{
  "hidden_act": "gelu",
  "tie_word_embeddings": false,
  "train_tokens": 154600000
}
MLP neurons of a small language model. Each row is named by its layer, matrix (up: input weights) and neuron, and shows model dimensions 16-207. Each number is 128 + 32 x the weight over its row's rms, rounded and kept within 0 to 255. Numbers have three digits each.
After each neuron's rows, "fires after" lists the tokens most often just before its 100 highest values on Wikipedia text that the model never trained on.

L5.up854:106147184104125136094156140092186103152160204145081123130155122188108124129110145113098122051159157088097093127083172107095065142121096153093103077191106164126176097073144134092085089134105160159102089088085164158100106176172127134163121107130105158090131130157141148117115118126154144097125167133129097162155140165143124144121185088101070203111158186146104108176145100111120094176090121165127130109118155145122154131188131117124107125171146125089013116085110134117153111150084086112201101059117096158159110119102118175154102147158142147145158078131130123106134151103114141136
fires after: " I", "ri", "u", "is", "en", "i"

L5.up969:145149100146124112129123146228160100147115132175084117080106083117070145149154169081091104149106057076073141138056076125116158137183138158110123123128110122174106118088094083135189105107118149162107130153139143108153086124152141135133172125154157137163122169091156094143160124146181198167110103150155110143185109111140170154080084163164082131148083158162184089155113074060137085157091106184175116166129124119121108141173197112140156190133087143117124093125149156175141138107142146109090142094120190132128112116081119144130087090096187140131074097151155091104181169109149127172
fires after: "st", "ro", " pro", " D", " E", " and"

L6.up658:145235128096085103144106084145103130084125115189133133094110135131131090073177150123081154049149110191134101079109116135149120110133118182143152146162082135121060125165125154079145093120152112108214146144190108146101164114129127166105141139202107172123175085117076154139128157110175104137136140127127085139106138160118188154160108120108137120114107070127111163087127125215117104195125141210135126157113103127181098177161060128104133190091114109170144116116090063140109102172083106152108139070105140116087094116157148123124147064099161120138119081120121129139164122177148136130
fires after: " V", "z", " v", "}", " C", " M"

L6.up787:078158181142135079120100135148119146112112132138073179133088124150106160141152113161115058144097111136085123178137113132150136115105095070207128119134125162090155097127056196170152180184092174126121153083085181146064150223095174201127138165145105127141168142197108108129127121105224139109116200081129132120111121098136075186148132104134142136130157156158166148151126059124171149138084091148113153125110141097096148168152139110173176149141127143115084089142112081081090088169123097129098146138133094101108089122111162147134100075087123152128127097132105160105156133077151101120
fires after: "c", "is", "en", "s", "im", "b"

L6.up349:077104175129077187131147199095136094120150137123136144114114139169141118101060125125090155158160143126105108106150120115096146117177191143158172172134138130099069085155092112129196099111162116153142129117066104111108106086116120095080088136125143170094127163150103115118105069142117113132120144125142106132130049164188159110134117208084096082165140095094142111126120215167181136199083139103111154126118102113141143168114067085168106119178096114146112144116084121112116160085129159119144138118151160095139175153159120109185122083046140147108115065072141084137090171168124165210
fires after: "r", " ch", " Ch", "b", "n", " L"

L5.up374:091204195136084156134140112096180114106134120130143075162123070152158133091112144132147161089132204162091091065167114099176109168124074137161111134144149081086170192109095126167106112086160074184103099079161095145141051103095089165128132122110115108091209179150133140093103107130145132144163077108116162155127086067189125139125110121108173146155068074062109174120113157186107179077124132108089121178161135098064125169104132133080114120142126105149136159081109143100170166125120115096122123135121120111080129144110138173092120129168101144143129164112134129172149146155111188139
fires after: " W", "n", " N", "99", "3", "4"

L5.up782:120127130092110164051152067129179155133119151117145140146135091117121156136112094187102081153180153137132136139128121091098127111178128118169115136174112130119166118126145108175099147161123140045172124133106127159117186088118109113057077119190176162095108088143138163119103126105118143123082109140096129104068093131154162186134127187094146095123124114155105070129146134129109176143154150184165102138081166188115183102105081141150118127168159154117130091150179060114123068127120181140200103161144125089072130157140132102141090177177100127067117139112079109201148129132097164076
fires after: "ar", "p", "b", "ol", "ad", "as"

L8.up32:128095135189110154153147137133097175177102104096105144118126139142149108087130123162063157103215165109141126163171144152140095128093137089110102124146144112125220165113161149099095147152136115162092154122101142121130151150139198129105114116125124155102115128137147103150100166120126115137109141133069095135090158156164118120104145119129039136179192177099144080141087080175077179124133119112144135146118123184100171146159088140036111203158138168109143105094149115081151134142125087142120143117079127092146066126151097106135130154099163158120096195155063091150147222114115089148
fires after: "h", "en", " I", "ow", "le", "d"

L7.up718:158180157109187134141096157110161106165079142181138112081120154167143122096131146108183101087144088100181106046107073078153108102184108128120138150143117169115147104126165137130124115121177101180191161187115125113094145102153129118128140081146061203118141121087140142093099136156122112149104122093184116071170190178100107182120114155110096144115129123150122142163079170176142144118080157131127107109128119105128095096100098157181145133141120152177126066066146089143144101054141117184105111152146130128132042162149093142099092129123111136071068125095136167085120146158157181062
fires after: " f", " v", " G", "v", " V"

L5.up606:158146117100113105130128106145126109130167094172179160047103101112113124228121134178144134111114098136142074117150176124181137071134159162124100170120111147108144145148094158148137095123099174143069169126159144111162164101151107157177102090118130134073117119097073147166142156134079119068110113082168110120085135078132130133099094069156109160187171184130152116114170127132134165132152041135162133086105118125150115136154148132133189089117223124149189107154125130062083107087056145117198114224131074115121148118085111136093164120174126123095165087114135147129123148160147084098
fires after: "am", "al", "l", "a", "ol", "ro"

L8.up730:148160135167122083122131138137103155094124116169148022070128084165127117197119163123117106133174122100101110128108140124181135155101120137115104143084103122149095172137135128069162163119184137116141096126088110123165113152150131100104140104099164164157141138145124089130182135175089096114155140142150119092137150137123094107126068067174114092132102115129225089097153132152146152073144088138174138170064111085042090141119161112100157108143144119174082163111096102191206175179205127140158130130136111120114093133099162112108062137146205117076095071129135155104126160139128104129
fires after: " R", " O", " E", " D", "e", " re"

L5.up972:121186141125154108133109141126135119233154121107098086155124159147079113116138125162142135086142111130167121140151099117134155141086131113083153129117136142134143084101152095150166141144133155159112148204068179107164133097173189173086161059121143062168175139094132148138156121173117181136107094107142064159129155118175097103132122073122121157122134172117138122164134137116100154107112120084111149135053180157105147099127121157094100159126122088138173130126033104082171132124164163162123120127055127138122101100073127150123112146133101120155112111156232100117157158087104215149
fires after: "us", "es", "ud", "v", "f"

L6.up719:126180116097054146130092158183175123107101148081133121161155083070108155101103127157079131198147159115164168135106182144117182073132107082127137139087096125133153193112043175136130132148125074119152079153120085063091159136203091100121143118116158172110107085148194143128146106139174183081136155106131199117151125161130161142149116106103101171181107153095063143152131127077108147166108148129105112118067108109105129099107094150141159073175139144133143151128169102176152115193163093161110136142120092154132177147238100114075135156111109080095138145090113109145200138107079091133
fires after: "b", "n", ".", "ol"

L9.up653:138113117151194111091122090166111163133075102125110109132150176111123191113089118066110184113135144165121148109103139106103104125112094176122203111111068113140166138065119153175143132155152150142181164152154135130059105190133122103146089130083134130137085098159162090171129159118128115139097179088135108104118153064107084171093138167161100122144125095114138150111161179138118158072127125231166151169114168116141149128130139139149131077174137130062132136162119172125092138085138126106099136101147099150106114109088092096109115048070079168109133122128151091149157154149118115092
fires after: " W", " G", " H", "1", "ch", " pl"

L6.up751:157114104181117101134103097136120111154063145133168152112177107165094118150141128085163136100097090126163111106077130187140105161107133122111111109138142145156148135046135103158172133146031144105142132173145111033187172132139077113085153147154181142166060114127119154095086157097121104121132141117132108114131169144164147179082122069112079118108124105127131177132169096152099045201142128093112137156097058192145114100124108042139105084109130156190139100066164121140127131128147215066179151156192116125093148122104087123109184134106088119150111135128111096147138153109120142100
fires after: "id", "r", "it", "ct", "u", "in"

L5.up392:121142102130113111118167153125083125177156142088101067142139138097159149166170134139183167126137141135184115155147127096122076101153141144111091126109134126081146201125102123119144142118082177130129104148171206078099125053180122164096102132156113168171140152108128062136127054132104177082172114127088091177080137152106148121176094089194098104106140161137108108147192102121136086107158128074089105176152137095129158160178125140193124156128133131123137115164155155104184064079128067102143143133129088122171107113127169113113190090147129107138181093172156093132115085176115143192
fires after: "r", "ur", "er", "7", "h", "6"

L5.up923:116071174096098070108151102122135085137098102220145123158183125211054128106138099098117167122107138167087164184078119173096120189099166090148184143154142107132139160095110094102110124108114150055102087116088120111160148126130084123147191132180122123139067142123151107179111157120134103148143105125139170164160133082138090129097104133091137091132157158156143070119169158127149105187134121172143082088107049162156101080140183121058112103142117187149176104145174147122074104074172116117124165153125058145127058094102159153134121136110109122119123100140149159184136147111133172196
fires after: "u", "ac", "r", "en", "t"

L5.up941:129115078175174133134119140126086121114133143146087071101119126120118083070066095152145147120100154147146125123113124123110037101096126154105154164113096176126188073126090149132135112125107111157086102086123117169151109118163103142197082146139085159107151099126166124117155130151134127188139138077140119152094141166126085176116138146084102158125125159133183150159128053079157165135233150152165095128097154157147145134184089102109095152139147153066108139106097089096128135091095106089118142145148104104135168174140122147166150159134088152182082122121142124124118111125128117044
fires after: "e", "le", "i", " I", "ent", "y"

L6.up326:169173090092094098138079139153158139129138079127190134131132128137114108160165110105207113155080098174093131079143073089086156124105105149174104176121115153170152064182158102148146107120116147192107170142144230111157122091171171149107080127130135148127131187094145064123115156148143129118142121088098106075130134120135124147146082071106215123117099133153126110112145139183094110149150083175091137110122109132145151066148168085145138101047154098128135164133083137084127156067098115132163080083104109115100101098142126142070164079150148168117150142111169126162114154103089160135
fires after: "s", "l", "um", "em", "am", "and"

L6.up304:106143090144163110114202106163133149117098102119184125157162127082100170101129118143145161136177155097114160146132109174147148086168143118086158236120150097142148113113169151133132062172138115075177105079099168109125130112095132127111147162102098100104128159143116118151105168122122131075108152115160102118134121084080089119113139093152086148129097149117080114154111103154133137114188120194129180159140126123120172180145153089148147105097125104152161170143083145119058136119193166118099132101034201122114143157112113082150098080077133133123120156163135166171166115093093115125
fires after: "g", " S", " M", " H", " G"

L5.up533:165160115155072108179122106149110137086171202100115102106154166132129187130117150149106152138128169137121213169076147169155066126130101117133140133126136157103152151102075105127133116145157085145172089106138129165102151095084109137086127094156106172155140118092136155120179162128073146088115107047082127094107114069068125154107190096113116151092113159101058159083098124153107083120144128197157124144061080164114112122160094109088195194116137163116060125093109133215135164100096071132120082140111111148091097147106146111153131135112231186138088148119105117117115134153138127091
fires after: "ar", " v", " th", " V", "u", " I"

L5.up767:123119109104128176121100194105107121183133107128151149141183176169149105148100154114116160134121104125068094119152179139141071141109128083165079153131129160155123071096070148135122139134142088057147137082119074165155064102104117111100119121191157131074064144107111119156102127180112164140070179088120189170108153091167170096119087165119068104093148114139104117095132167183051143110120113049170163109167128196123168186169137111111137172071122141168107164138142124117167146129125085092163107138159153108106145129168104149131112141064132104137091054106126125153132167148171103200
fires after: "n", " l", "am", "gh", "r", "in"

L5.up365:153136146139148149145083167112141113088096167088117176109124107135116098084148090128108149182184130076162158142176162143116155149131125159103127134108054146113115138126143149172118149147146117113187132105133104070134138128142118092160077140143187120084126125146077169146147101133109142051142151072105116156147106105112144168158206117156150074173064141111099167148130163078053175171103200140135075163133104120174191134093116129166053146127141096058128057144069107186145128119121128108112122087173204071073078139167118113101087124128101162062109165149089078114114148085144147119
fires after: "ol", "il", " b", "ro", "b", "l"

L7.up627:146110113176160138148108136126172072116094103126114134146108132140116072129160146111096130151095116130153130152164079104113117148136165120099131133101122148131088124115075070147098157158194161130183118136189160102188077064118122145080127119136136093082096125156140140183141121057180132125142116143120127113132165092108159097124109150138135063107161197136170095155122121107142140131097192049056110144160121092198103107088131155191111089107139148081148101149127081133136149124115116167123173150110109108100102146123021153112087162121113131107113116161091160173149146083120139182
fires after: "in", "l", "art", "ol", "ge"

L5.up605:134132189131137153145062156096135093096106123139132120216094099150160147102210128161147106131136146093087153115083143072097104071099099100195108122122162126161084160108123117113121144102193147106171127124177138137107112153170094167198146209066107137119110153170156159061180145113128086088164069049147126158116137085132151119151098130089126120179127128110139101156189150135133201113161121072116112087077115079076105114106114147150121105136138126145127122112135063175198127127102125134074125184148131119145100128141111154163081136129114091117172178146161108159138070121114140098
fires after: "c", "n", " re", "uc", "e", " N"

L8.up731:120164149110146143104091044118107110151134134155167127090169137075089147107117143164150117145143147106113106110101120099089113145133133082065107176081136073108104144128132177120132109081115090136120154090126150101124126136122145106169181103194149122131140093172174165112155148210123123134155056101078121124204153131122144092132133051145137123153096159163171091098122122183150105107119158160148164163139170139150111128060182143158137120183123143141108171176138154156149119080072101073161154149109118122117111144141120048130176121158180073111174163134063099177162136079130108098
fires after: "m", "iv", " U", "h", "ov", " M"

L5.up829:168133077107129126108165104144116104169132180137141094140183179071116136127096128126119086103087106195166106172102142135093083125131107163106038150147100080150141181143135176131163052121115140122110152158116145099141091087117103135078084115106139161161123121070131105127123162164070186101140087070134119146099135145126151048128122106128111115104114137163155137154187185093134128140126134162118088133106174133123148134100062173148162130154090153134107147141094108145119133168123101130127124111101133148194103143141103156146100112170103152082106140156094129069079149133070169165
fires after: " V", "v", "ov", "ur", "av", "h"

L5.up481:127107131122085094079093121069106149134134127110100052110167146138089109146172093120131113092090115141163158084104210085160146101157141085074107135092125136165146118086139127142157091142117090091079156115149097128104107187171139140119096096145141129145095126084135212136127179196125114158143122137124086168165129169136132121163164181113132129106137103136160091068134147169124098090093137223142170136111119110118140128154086137157153101130180096180071132117178139137213146120083080114136105089065118109135168141082134155159193074162174132076164121137156114111147133111108144125
fires after: " M", " U", "m", " L", " V", "u"